Part of a small language model's weights: vocabulary 1024, no biases in attention or MLP.
MLP neurons of a small language model. Each row is named by its layer, matrix (gate and up: input weights) and neuron, and shows model dimensions 32-159. Each number is 128 + 32 x the weight over its row's rms, rounded and kept within 0 to 255. Numbers have three digits each. A neuron's up and down rows have the sign that makes its largest values positive.
Before each neuron's rows, "fires on" lists the tokens most often at its 100 highest values on Wikipedia text that the model never trained on.

fires on: "al", "id", "it", "y", ":", "n"
L5.gate316:087112137084116092132120114109124076157121123116161118127096079074082090195148114120073136095126100101107101178138131170129134112119131167099098136140186173129150104154075203230132152112129125100132101136119064189172119185098101111124100134108100111097097118146115163177078158192130143119123170147153148156091060135212070135141164102158151052069074096199113125105154122129091112137101
L5.up316:152066115139091144149095113172126083074096086070116129114127154127069135128117076129070104096085114125154121101113110155144194108159132153076127087082169090142171225071131125164149114116181131189096153109105107098137172180115091141068157055137116086088138132164133138118090135146056134145189111088140122100119143081141046138091068156094181119166134148203134084149140103140099114157111

fires on: " a", "ear", " th", "ar"
L8.gate139:127095124091146140106171130084196090105081111136161169103144120111120079147124110189146159103129126161187134126094123142131113107134079144080184135157108123162180201111108181114108118147108126111128163158124100166107074189133085131127141173169152155134132161164088103102100168103091115148186141148138111146101090176142172175117181143099158132122124125180121134146118081091168123107121
L8.up139:164165111153076156129097144099085092050133129180149140147101107144125074085152136165122120111095112149144125108111147127121150132138174100182154091072136075117095127068105129121134103143135144111143143197160084138108123095154132086126163172095176170133108084129105094184074111140085138066043111113142149123150121139092121104096123073185180111092132090185092129135154139072096144052150

fires on: ",", ";", ":", "a"
L2.gate170:120101174179106072205120123120153124175116216116162187083074134067152110141169081141131116086142113145105182098154086135190087173169116166138150157099151150117145129115125083131064118127148130154123179162148133126122097159121159119137104153121162166098131145171112179150179156179074140153165123135147133123096131195082099170144090149139162133109161109101137136096092144117139087183157
L2.up170:133119189200132092206136152203108099134136122112088138113105169122132076115080142151092168138133121120184143109118101095115102195115142090182123169092130128156121119135138140189095116099140134182123142189195174100132115151085146134149135107084095050120114115155145156159148162129149175123145097158090118135085146196101062164144022192155158058157128127147130108077094115135102087174190

fires on: "it", "r", "E", "as", "es", "W"
L4.gate49:151130145122138089127121155222111142113143134085182133143122146103154139147091101103098136110111106175138082142129179085110126116098076139100170115180164106150177152107112116109056106133109128142132116182162095106081162102038092158168190059119167143144097088154084180099078124093149142088137081123104149077113150158100095127122163146167157158109146161126092120112123156152074112166128
L4.up49:189089124147143156149132180117084121098168108096172084138152170168064123148160136109115125137106175174176170149140113118125156103096147120153093042145164076147158120126139123154076153110131129153156175128154067119083192114093108122122131045121126120147151157103097118133093120189212126152184215113127112058111095147086093110153145060123148146123166175116082156173123160153117125158091

fires on: "ed", "el", "it", "i", "an"
L4.gate355:154191160150080116093139165177160178070151103149186167162092153105206137158119136137138155086138139146096116132119156122178154124087131116115187098110133103089154146097153102173081116133136101152099117120167151152146185120115110130155128062086147121143079139113144143104136086170105092123115091122131145116174197125115100106128066085142151116183130093129147200144154195057141128152119
L4.up355:142149116057093032059068129093173139144148129160140135123196152125129140078129164162124140169055148173176117170065152096146085128072113122141154170114091148165097057062113151167133120116112171125120152128126078102086116163175118117111110118115098122070142136089086152163101107116118083171119085083155134140178143132104083157146114097088127151050144153171120094154129101138158066086152

fires on: "or", "ation", "m", "iv", "op", "up"
L5.gate25:171074123110183157150141134119163099138135143163104157101139175133147056117146118135066116100167128145118127103093122125093133107149161122151090180119177171149105141093170121198082095064137073143080129195166145160113130128084153092147177158110120152121154145112079076137104090118121117135178095103074162160115071107087168109110144149140083052126130111186155054160120133135110074162169
L5.up25:114144135147128175145192082115153116173060156151055117097121166168141142126139123115138134091167109128125127095113144085129123151160144105089106159105062125168112135127175102153104103123185176060094109110067140172143148179148136165155151168107176124121151132123145119130154139181090159115115151123133166116216133146170073185152107141103149148091101123104080122094088137169084093125096

fires on: "==", "\n"
L2.gate342:117082139190137123084162107116114077056067195125070183120137117159105163119147099153203168148121161140129137104172109165127131104168085201126118160160133143163112150123069116126159179167130123176048100117126103112152119098129137126105071090118168093126154134105164192152103099134112113152105156159117135141162177196160163110171145123124090207148143181100097107094087145113149114114133
L2.up342:127153145167112134121147160163201149132116097149136060119156171144064118111142136186172149191139140134117146082028071142113136129165168135096157099130112107112148138072084168059144122150092105188118154114078091115098162163105125102125125132124125093156111089092138176110132151095050153160105150105122157157121076178138209117126130197098144146130122124121098138117121148087130129144107

fires on: "=="
L2.gate287:151106162145205131162160087114140153114159107132135097134169138151171104046115119182152158151133101119112114049104141142091111087123107161091061070097124116073134143119127137118120180133121105107132135102136166138124143129148126118152065122105143194143140138123124205152176148152029111127108100167163173083146157098145170181180083103075143151146164155120084141169130133052098103147126
L2.up287:142105181144170138127136142139100173128089131106167134126143120161138162114153075149184178071098110106174155108105140112149121087079142101117129089084125098148086175133121151079138121121143094148119156107080100142103179112151138148101084136100137137115085134143110198164113154154049152126154174137123122128161137158167135141174120148137136062104137109125138113103081118088093112117185

fires on: "her", " of", "l", " and", "er"
L8.gate84:140136121175197148128103195128125140085165093095114132096085147130117132086145136170152120114187120088178104118114107046105166151077178088102173126106122128137100162135146143198143144169153126121160100161182142095122126094104083181106128134084172105081115172126177110122141079123099098137114118110143102107146126127090191093149147192032163191113142127167148130155137140113129156152095
L8.up84:166166087165131126140093152080113115154086161183068125183092126111070106120111096131127123071157132094113157159167073135167114201138144142110122156145128166086119163097166161144177072086158149141105090116141165149078116171113147133114128150107148099181112146104093127113177133088100114151114133093089141152152147169157145136146115136151065131129141114151113170143160137127114148163202

fires on: "==", "\n", "–"
L2.gate314:120088179135134121120150027123116151097127137099171100086103122129108113116164149213124133148105145170108085164060138085152133133140101133163111133139114157168090152139140131116126150168104070142102117141117107161093129117122153112118115120153146167104140167109130160124116114086147123138096145152135154042100156178131150110110114197151190132141126157132178091128131210127100113150093
L2.up314:104087102124168117064086111124152223127110062142072126086094130119102148088168137163183151138103098091134095120109085111126122205201140113144150156165183186124124221087084191105127131115103096155154045114148078125074056115143137111117123083126136073133132158082132182130110131075109157130119166145147120191139120200145128115136133180119087144101166174098146108086069144121152153151128

fires on: "ent", "p", "en", "ip", "th"
L4.gate358:155136108140086119165163161210126214101090124131123165104140111123137147145136072080093115143135100103159108134139148099116065072157124145128101198113153095113162152090116235160075125062130126095150132147086107111150109157088119091187148126145149146171122110118143092134122107108131060139138140124102111132132188087131129194185067084044086090106075065111117138153097151103117179150099
L4.up358:170118176125104163204186108158113201131161216149119133111118104130137114073152102150170167173138101153107192133122143130097128128157187088122089139138159171101142056137188167162118110128141156143159118139179067127178171111154189132116090143078116127132159122121127149085129160175092082116148207106108109075059134138119128120105097143069096167133137092119105066131105103100097142123132

fires on: "b", "r", "h", "g", "s", "st"
L2.gate41:122134127111170101111135177069145124122158163113167141067169104201147117109096138112164139177124135094156109133119137115157099079087145145093137088079162149107086123106133151114149092158138104129103143192136042134210132152145110109138129125154131188101137183175188161144131153153120161158106144127148090081129057109106189128200175127126178145146143115111137125177066149147189185120151
L2.up41:180110111128112142095135120137059143090094094136116116090085143108124084151162144116113109106091069132084156161181186121101069091082091104084113148131096093110099065200163129105072192110111160161127197163126104069068114109162130118163030175108135185171150151090121141162137158137106124171145100168096088074195121140154158134173146091095122043111161149128104159129124124202173150166184

fires on: "id", "our", "ing", "h", "g"
L2.gate219:102137135082191153126090175144133124128060137120075072089146095097196087124149123147152105167080126090090136125141106174124115117073127122110182080133178110136088154089173125174120216105073113144127127117151086102087136151119127119103136140139150160121109131112112149144168150109173182147157096096114100129118101132148154151140150125114183133144087214074072140145118100167135119134112
L2.up219:118109131107151131156133116144093200124105154146127126101142117186164076165129088131173171130078087095104118133128112126114181114126133132107173098105101102135137117079124082176132107159068153129170139122162095125087131072100132103149040141173131163081140171138152175135144172073155114101179111113128032082190135109135092065144093122120147150165145171064059145129126117251138123114113

fires on: "ed", "es", "o", "s", "e"
L5.gate27:128124163140181088158131131131173102105130085121114119112116081143174147183161152112163127130120172164140140136090071111090139150128164109171087150127169080174138135044132103120079147148096073138138107104117136106108134136074165173093139101190078111143095132090149111133143097133103170132161135154112116118125171106180118148123130187070151127098174192173087090113122051165055174125132
L5.up27:200138080132127131187093097086127137133130087149083120191149129048190117107152120111132091164127140188103079103131157160105124146109165154114147139108180151168109072133120112146067121125168189143104166142169161149161171178090101105161133163180099101113169109130148121100142080159114104119161172129119126126104133088142105125097086121133156107181153214123101104147123180200107162143158

fires on: "s", "t", "c", "g", "S", " s"
L2.gate218:087146192134170192105159161146081106157114087098170153126159109144107096136119104133150165125064098155074140145113077100124177133147099105092088132120077142144082115120115126126129171109132096101084158209122098143139158094186146082151081194070126130131169160114160191149135206092119179144104165165163063162162108114131189084163122132099127113169123079159110159113118185152114157142120
L2.up218:152142119125171187197166099132171164115141097090181099148126169172145160150108153116103086108171071113141133159116054140082115137185121136146136143128150166075097172122184105153178072129145093135178137161106132132102099126130149123177087098078107109144205123129171156089131134112167139117119122146171137110086101117124078157140157124152149143135098132127202132123056158174161111051126

fires on: " of", "if", "ist"
L8.gate121:082124117111112132127179138163150085116156143099106145133103109053162092151168140138153111111208122132157052072111099159079124103086133128104170116148101175155143213136155113050058144167153144091104112126171098176135098157162076137132132178170117094127140133097088116170157104121095150150135136108165178129122163155145147064150150109144128133155132121120134144106085160174114090147106
L8.up121:090112110143152152193086168111126127071142140171066141104118142097098126147146108116107171099156111139095123138163046123139055194113151176126162103115128157106112099089115065148117152130136118170140068081128104203115169118130106139126105142111145136166159105088209085119087104125114124137116174157070142123119124123131114203138133116141145144107153163162153085177119133116108085131176

fires on: "ar", "t", "n", "it", "oun"
L5.gate305:102125127152119107111118074091100190140136133120170178144148118092104143129167118146054098118159146155126115114098197161120118110156104187100136096121154117126203124160156141169089096085162169095160158113106129117135083134123146114170124063181118099137136069143144115162102179133123124148191152159171105148183118164176125150098104136078202108041125058154136147192156154101200075119144
L5.up305:102142148158163087188086094121121144140101094087118125128171120145101082163087091098197130126129100130170155112135090110080172087145137111153155173154129067128131145156098049135188111145097127133130154110118137127107047115099112084140171118115129105091172156121092134172120123127152174082152080134118145143104112200182074153099102121171086179102158167141143103130095109076112081165104

fires on: "er", "ec", "1", "ess"
L4.gate31:106124151107130152171175117126120138139066103107149090173133078118121101102122120147141118137131156119099148120132164183153072097116124164141052122165074147087148130115139129146135112140102092175196112152094091107135173128129154147157149105154178109119162165183049108122093136136143166110116099187167090155178152124202149184147131124139151132101055169144155138163110160131168127130132
L4.up31:155109157093078161178123146073141119115118127170075137137116086135160133092104148129134111135163147118129139094165063128130119160124084182162145133112102121135117104132201099088163080128090113151165123111071120132056100115097083127138151082099124113088152118141080122110117153173163140095123106126173196148180203116097148140098155142063114084094105135028078153122155164142138090118115

fires on: "st", "e", "ac", "ing", "her"
L5.gate127:154111123083222151081128126121133166175085135117123154165110125172145082171073120133072100087080145134158129131127147085167073071099098173056039093085071120121144170054116147143155096100111141127159107145168120099080133174148111060161087082120159109199112163148157130127125164188101157177116128133151080100137167207134113157176155150142097114100130145186108145125120126147175096162152
L5.up127:111135113088125203148136138118142077063085133052129124192172133113150139180074166129145090100172187106139139128206084150139140088150161123120194130107169155183106158097117152128109138169161137115148158129131129132164120139090111098075148107187090211105097110126183091181095101150134198120084113167167134135116107132122193145099106113120057077146102072164164134074173136073167186144147

fires on: "or", "an", "re", "en", "ed"
L5.gate292:128171101121174119108102152104154096154116150152075175123160141119158112177120020155093055097119145168117163126117133112125128113162153177140089114141110146139113128105180153208147108089142118176121206167131120097185165189136070126135103143110114163122154084105095150102131157117074148195106073120152099160174143131072147101115137124151128092167106174107119099123092076116131061103129
L5.up292:141121073066099117123126119136141092093127112132123161145068099126116106156104138125105121106085222142126159074108113084107159140094187156103112062104185143160106095107141148218104159083150136150139120158095152134138111135131049114118087130104103211163159121134089109170117114086161109138161145160080129123183171116147171176130124175171111145157087110137037123162061095137121126190112

fires on: "os", "ear", "ar", "ot"
L2.gate207:131141079083140109096144105184106119126184143118090156157135130133089108145154123126113076099096101151094070116113135098115131158186105151150152142137099160130118107095058166169147190138121125205140076150127101246114106155090104117165110114160093122108129069076116098152091129100139087166173181207128131145203080157141110124151120151043133085131108096089147162146128107113119171144133
L2.up207:199104157148130098156143154089128113112120141183111142136128090093120098109157111140126157091202061110082134181133149089144169137111183168167121080107126147106168171142151204140201132099161161080104161164153100143157121148131166218120182181163136138166109107128082070179126104102170096105139089098095141146152115097186139155124055107107164088133102105082092124107154157107158115068165

fires on: "ut", "ip", "ent", "ame", "ong", "ound"
L5.gate50:142155151158171107127123112150162165097135121122152080078088135149151144154165119108120123157135107118116145122105111168124046122127133145201135094098141144142114142068109113139153144071124094113099161211093134137151150122050157163122124146106146175156090105089124116133120115107151135143139155171126126089108130145151104102180081154100131089030094110124113205170085153127183145103142
L5.up50:060140094113077147040125129098127144109092165199087096050076110127154140167105097112144124171134115110129178092126126113121125097098113085167072111146120164140161144059163192172110201128199093077157145136089085183098156122114156172111095184135148144046171178100102069061162106163113109081143144133173131103121119130126136150107089112067112119120067114091104188104135118150117099100098

fires on: "an", "is", "s", "ist", "iv", "ov"
L4.gate200:122155126136171114143172114112130117147131094185080066159144095055132108053114160132131190075164114099165077112122113102059130148108126178163135183186140136154148184119099143101105074092142130109088114088147181126151073058101130128070091114152124089135120140140127093101130134098112124158146082112138091087178142112130123151121153145131124122138202137112140100112101116137124212126115
L4.up200:141067125106115108171061135180076139104142101106138133178087122036113139117092092165149166045132114137135150111140095140146114151113150083156129130153126122146063158135149098151093074108174087161126140097164006172144135161155052071107138148099143091168125121097162133087115141104144118139103206155152111119114128149166172161173149133119148075107072082107145135135134157089134177128129

fires on: "-", " –", ","
L5.gate312:122137140120129099212195134122127131105111132127117080088104115140150143156118109176109118161188125127084166133193076120097157081106147134123181141133121154147147102115099124095066076087180125097089122142132163099117152094119143095141111102125144137205132115104129137129144169131111100100153125143113114155112118147063132214082099102099161114142080147092152138142089218108112133125105
L5.up312:069110141097168065198152115134075124116122120128137110054104150131126129126076158116177182144154164107141130165154105118167097169108129121101150106102136169170136100151149124134107106081167093142188092144113139077141087085186110112137171109108151127175174197109131144085140106102125135173143112114134140053095157171082110211137119096110185107093124178102172149114130189126112045135146

fires on: " and", " d", " n"
L8.gate77:105118059149157119096125172195151142089178089127129174122138112151114133108117172219107094166126147138086119104099121186155207194128110135164106114174144177123058200135119162102110177163130117090105193089131098140116143137099120142173102139181116164105170138090133078132177182121128091133106142092166146154162147147072176095091137157141172153114134162138138164104188159109153068135072
L8.up77:120131139092137114117163219134203069155111118124144168084090127154158154081123167159177130101114138103072137161059118162081157133120095126083112098147148096137127124130170173064163101145122105121163065127137139082126129114101150131135119147034139165158121123051104142101119163174116122123109111097157109166172104119105158116085122097077131110129204105114098144109123188133134146130170

fires on: " in", " to", " and", "ly", "ri"
L8.gate32:165118170119147127113127175104086115060085085090083089135174153139131158170108128131146115096102123073109096150078121200148111126123200106146127134130128136151138128103186091142135207158140122107157160148066078129144120163157117170118110121104169077149189109133184116173141200163152158106106108062139111100160169164111162117107137091127150117130130136090090099116152097179111130122096
L8.up32:106135092091179112173185076139169108123142111101133181143109132174134103155126122147169175081182162124077126183081138139105120146150150075085100123115142100139089102152126126137141104142130171126064154113092127135195084158161121167117179137156178132164090160117142167149150196189148075106091189137164105133192118153132114156098141147109125092099154121098149143168149143135133146149159

fires on: "es", "ant", "al", ":", "ust"
L2.gate354:187081128111111155062114071126122095161098095189120141114118096101120088093095080117147178114100169111139063148130148170177096080119156158085122124126124133155127200073159072178092100146113170143156085133077127121108169176155112115127106094067148119147151107114183160143179113152132196189169132180140154143130150176148114146166095168156115147129120128152151156193099155108125155105154
L2.up354:135108121153152157125123125166106103177136100140166078117175170132108090109092117065068172176122123137174109131164152118119082067136125102097139121164150166088111126136108157141091100162105108068075071097089108139145094131196122186130147086142122087146115190096142080166154137082093135109129119179129084122162090115191126114138116133179128152124183130189127220169150182109106174195118

fires on: "\n"
L2.gate269:115128129135083141145086115140135114128127160148141133146096117148153158155171089099151145154067169122141156122082054165144110118140146164141103167214151118134124135156130150157123103136174135195096136110088129110168170149159165107153089101170124146120120159160111127121094104048145113167132222078095130122113119124149082134085135163130082152106110164137089097083146093106100133125119
L2.up269:164134119144116089088107185061185114056110203128143136115130124138111126101125147142156102129183159140132115093118110151078134141129147145092090130139150134095140170138105160098175110086129125195081109132133144066146055125161145169102146148142140113107152121167085136152077209041177147179078097091067137172107061121140151089086089100126105119115098101133042103112055126134106133156041

fires on: ":", "ust", "le", "en"
L5.gate29:145124143136185148141110134177099077189134129101200103204088125138144127117158140152169161162127136076130054088124143128124159119146074109140117176145153135166164201194175105141156120107104134129114088099163173097084121141094126183149118113071135104183116130104155130158177164088127123184174157184182082121069096121112149114126156128137186129097096103101116136087111135138109144151143
L5.up29:108137145112156092165134150112090100127111095130149115182147111111109128162086087071179217156113110135139122172145168087120137168069124088142115116124172152124166137153188111140092083123138151122115163127168141047094198135126114148152146156122145118128083171137114082150106117091156163140151128219079143150154129130099117080127122159128088132161164090137132161111103125168115214179092

fires on: "he", "it", "y", "r"
L2.gate279:159118138103128185118122128186107210134093061145139079117137073124163129131150098075075096136180129099156129124110141126146149168160143103132207118149165152137233172128128066109083114211110151121097129106185118086110103101140100150182172142140133136111092165122019151147113092121127115149179131154132147118141160136145139132118111107110148108136165136132051139090110132140122170149086
L2.up279:173170134092133158143129128128130095122077109131143123093112101151143119125132042107142152125087142113119167143166092139121205138141156155081122105134122151122141166164154187128197161132119158147124151084092117122181132131168142118148123078114051096100161133088160165111123148121202130160106130099065141140141058118074079120156162123162173104089134120076102157169129104088134130120099

fires on: "on", "ass", "ord", "z", "ag", "3"
L2.gate291:133168108107147148100185127144125136080125115098108146147124143146176112154132109128130146127102095059135128076120097068168103138119126127098171140153091124079123084223095103107104123119130088170120120143075088120137093103131122164086167171126162201182106152133097164100114136100140089190131115114107142175142180087173173089159120118104105113140188078111080101150179141120101089138136
L2.up291:148160206150152066084132123117062109103155171098100114197107130164152116141113091091148156158133168068141098161151105067154112170119128104070106142136160133155126119131106051120113105152115081119119117201101120074121148073121121162150184105149142141085109173102165187149167123125117149145132148133106147093125182062138174070145119072177097172200114110145124117097194112166128114134162

fires on: "at", "e", "it", "ec", "s"
L8.gate208:166125143127121154113140119092140150143103090088116132157134137110166135129127138181116116100159131196162140121141096087143145088112117086144131128145108109162098224187154151151180158170182137162161129097139153170158188124095066093096090086158088147089127174151093140133153123108107118129116093112138099139135186118098173149130123172140111145125157204089178111150155093112133090142091
L8.up208:114106144156106140073106094094151106139103122093127116133129145116133129108154125119199137074120155181145167070111144063145189155088131055141086111122132142110124160090109176157113130159144149177141134133132108140054092064134123128128130148155133126135132106194165128123137093124185142136099165190147161093137170169134178160126078197160121119129113170130124046141075088126130087077089

fires on: "s", "c", "es", "as", "ers"
L8.gate204:119084164110168142136103093136141145130102124121095162105157137097144129114190099126103119146138147135135142166176076088164171115109109085186135069130171093072165071105194132134109141163114131155173124173051131151089157112129162084042091133122111122073169157098139121156178134097098138135132144095120075150128110035137095141103108159152104072138107174130142079083092113110148141128074
L8.up204:127130127067155134099102100163100109142093107096079097178126145089166130099197075126167111189130127138154197105117116127166127144141136145146078089130139116128172089091157126144156141136131180153118189153096131210145194166168173135123133140111109146106123113136105147087134134152097105136138117079125126100144157156125125101137133062121184079166121156118171109153099148111089132165097

fires on: "at", "if", "iv"
L2.gate283:154114144124176134121109117163147067119138122127110146087084130170182121106148092149161196116103100125019107102069106092201102097142130102106101144158101126183100143143133123124067187097135152162109161145142141114144127078083185148138134189064145110141166131158113107148118097181220120174109152157115127106121140120072135088126111154097080173106153088117120136103140112154097135099097
L2.up283:109145108100150135140144086179164111145140089091132079149123133160131117159139138145099144139115166160123171169182098117130115137095145120114149135133157171158115085137056135162110125084068155087128147201129102106111079105112136192120166123144185139126115108153120116145135098169122084184149124182181102100119125136068120133158152117106091178157117080051107199139109138092157150139077

fires on: "re", "'", "al", "ld", "z"
L5.gate111:122116146151144110109102173106123161158134096080130124099179076148100146114075105153180060167126116122138082110129094090127085135131121150109114107143174123140122098178131143094188121117154127171059090151103144134120139180127089178088059153127120186125082153127144134110130170116158088148152093104111099071093111192101153108181096174178162131138088132191168113112094070151109121168130
L5.up111:126138209122225107171131133159142135133120106154053084123139113104079151154115150154156105137043121217144164140142199102075153118150201104116091156124117112135102105156182128141151153161122131138143108148110122122129184132155114161127132073096130098119150158095164137207106094161157158104115125169192133136156141049110146115081162127115140133115127064110135121091119140125074090132176

fires on: "e", " e", "re"
L2.gate148:095172120107138144068132153178118069127091050103149119133180132109143084148071103207143077092131163135111132090124061143187173138152132089133090146143107057172113137125105111117177102123102116158152158088112070112151132068100064137166112183121167146116094178123129142080106161153157135216169116156102105078179130153108174175092125146157150163206055155111107127113204123122202139130105
L2.up148:161124139097118137129161125151172058139198107090082122143131127082040133134124184145068105124127153167132121116131062136099119142123155133131157137128058196123081157099114200141170157133133132180134102147082071156158123119183119147105173135139103163119163140095152122147113189151165101128130150161126128153121156111108165147119065101135142085136105140131147082125111123061135119109079

fires on: "u", "end", "l", "ent", ":", "en"
L2.gate322:107141104170095143099150108105101120117137085069149216140068123140088177133076105110158055137155146109095174088152134165067137122150103096093074164126142130106123156139138110157143106156153156131124120142072083110135077129157154097144142112112183121095170060117153117161146157121155135079138154155136104137116133117124174167130168092128122094142025168102142135201147093165093172176113
L2.up322:215175116130101170144130152071100139110120200137151114135088145150127131151088133099167126202098159154096179082069137112112117148140154157131059133087091135115163099114164143130060081198098164119115185082183123104074105067147060117153096169108149129165189099093094091113124131138145102091174144097135151101143141151161129166138137125152136102157147171142110125108110165085151096174145

fires on: "h", "if", "x", "$", "at", "ot"
L2.gate120:120160077116209064068137099140112061114179147097155121101130173125123116148168119103142145111136093142114086135149053097102123157105110101153122119120129108107161087111096169169123140089139075140121141176111155165097138094129123190125115178102106145115109067126128061147152118173172141216092119117120139148145128135092136151143110149088122149145154091124123166154096154145135150127104
L2.up120:139149119144142122166081156136135178115106130193153146121142103125128131156157130131121160100110147121078123155106149068146108154117122129171110129179099130111167104145118145069153114150080158142179126155126100102122130101176144128132186163125144159180113103162137204167141074156156081129080188110097122084101125118105167201183218168127097121171132114202150067092156127182095154094094

fires on: "e", "es", "ing", "s", "ate", "ed"
L5.gate253:141143093080163139135093114084159045124133111157146136062094124108080139093106154130106126129139202143141108145089144152172118137174114211162127136140119104128166098157092118163127162125128172116075130086133138137153194084164113113062098063170187177089093128146140087129126134095123127161073122095111125139125158118166179137068100090109150105120148118094144106196160176171153163129100
L5.up253:100096131129114121143117153062166137103166117171084200063095143140134162148103124171093110083118138129133143110082102193130129074161103107145142108118115118104140154104118080159098128137094115157164162101106141069094180124129176118117116053146136116164126096097059075096106130087115160122132161075117134142153109141135115114105128122112166103100068146097083142099216210143173151141123

fires on: "es", " m", "s", "r", "as", "ol"
L8.gate299:075116132094192088130093170111101101047170093180106115140099140130127136133113061048127148131135107163163154162121072126114107140096187128114130148141134136066204134099141112151161118138114102136112124150148124128121105118112121109157145127074089176159079101098131172137166094117070156131139101163118100179108129123118141083119177170115175113182147162122146152158204126165126140166115
L8.up299:116083105180142121093028106147137161059129156134132133081127127128111133080134181147083065133104161139135190223128099139108138137154135111193138115184103084164139142165130061197118116132120057087103133126137103131135064095087147076178102078159084115091145171104144187116098108109142085100147140133109133127091160195122070107087155143131075163091166140090139117137104093164053116105106

fires on: "r", "en", "ation", "ment", "n"
L2.gate379:087091124158154120078119116170162189165167119101180148108130116139089126100120116110144110066151127089134149110102128142124163153117136122122116148125138142109085114175105102120103100100110136156046177132144169129151152181063172083139095219198128110110098133210169166145095067137108170152098140143108138183159158133158107114094113154123085114175079115063114161118110126093143119143103
L2.up379:161143141125106166124100187089133136138161089177137090104167191151079120104175090095161106090163170176153110151154175152137107162106094117106170128146107231145136105126122122075152149140162140127101190172175100118141170069120108155199143128087046149177160080127186118134105129117134093118138093167132078120141133128149117108163117084146110051095158111138191147107091144115059095183133

fires on: "s", "ers", " s", "ust", "us"
L8.gate266:083113104118137155141198158115133127111142087130164166134114137117142141129139097119105144119110157153130129160117119133139159195207096178119104138123091123108105176146141046184046121108114110032172125173125132172140147135207114134113154208115062159109165175131167188121146161164092105164161205186104117103089138152085158176134164131083137134145142127162132132050129126133149120148143
L8.up266:158092110152151179170111140122110155081162128096118102133180170138126111122117098109099115185176126132131126171104074143103162117201138203138144093074106082130063075054089049179074109132113119144121140130136063172053109106146062174105173142114094073097163162122136180071118109058162114133062115138150069094086121138098157166094104151154096122180122106115180151153090135147140164146156

fires on: "e", " m", " c", " or", ":", " b"
L8.gate310:146139135165114152075154175128107139139120175147140163145116069172144126139106049133140142108094172102143073085109117136128156108148106110145107130165160136148202147152095127186123048139169135138151155131134121069141147110097080082121083105185118134107153132097160119155120119067136119180132107151150129103117060153135103026140152099187135124121137214138089124145098096123156131103124
L8.up310:146138110096138166099188112127123141139204126112128171136159123131091117163125076198146196094182107143096145152132122146126105146067042123149134134131186145143137189125143148129101156125122165173110105117114071203114153156119156114092199158067111088073152166175184124113126140125079155091162153161138095128139156155118132126074112102140073048157108109182154119102143103073145137182114

fires on: "ing", "ed", "em", "el", " of", "end"
L5.gate73:148188134145107086158114100126150125090099126106150171074127126111107125104110103141093094102104117117137112196184084141135107109117140145111130086110112131085092148133124086133096133092127068100126116163132141149150151089076125113076126077074140152090125138144086114136167079143068142109138136127164105090142104116137154143131083110047102099146135092128158127112173181170145116120081
L5.up73:135118124085151124151056103146065144127137140132150151120143138165128121036064071146114161114119151106077112081070154106148141129174168125088139155189172119147131094084103129152110087114086132207152110141155133112114159154070139098106131084108094091203151109079122197122083106151097111137117181197128110175138119173072108163112109170084185109076140150122127165103165119132199137087161

fires on: "ass", "y", "op", "or", "ed", "th"
L2.gate183:094133125131179141082165123056113111111150164185137115117127152173105145213156079164133141173134174125061078128183104036139096181164107106103083174117150163132152130145116178206090109153154095141119151125129088169108106155117139066138109118180200178104181109091110141169152083133108135148202071079126170111080061090159115143176083095117125121164157154134102138158164074099096146135122
L2.up183:136122161082125163137125157141078169130057152167100112036085107146153143130155095095168134127137133089130111089103129032125154122109148095156108171099084098127143151164136220115168131130163148134108170164111116168159103167153162142076109086108097119134133104060139104166143125175102095186211125108140097111153143169156066114137099111161192100106170099145125125133108172111096149130057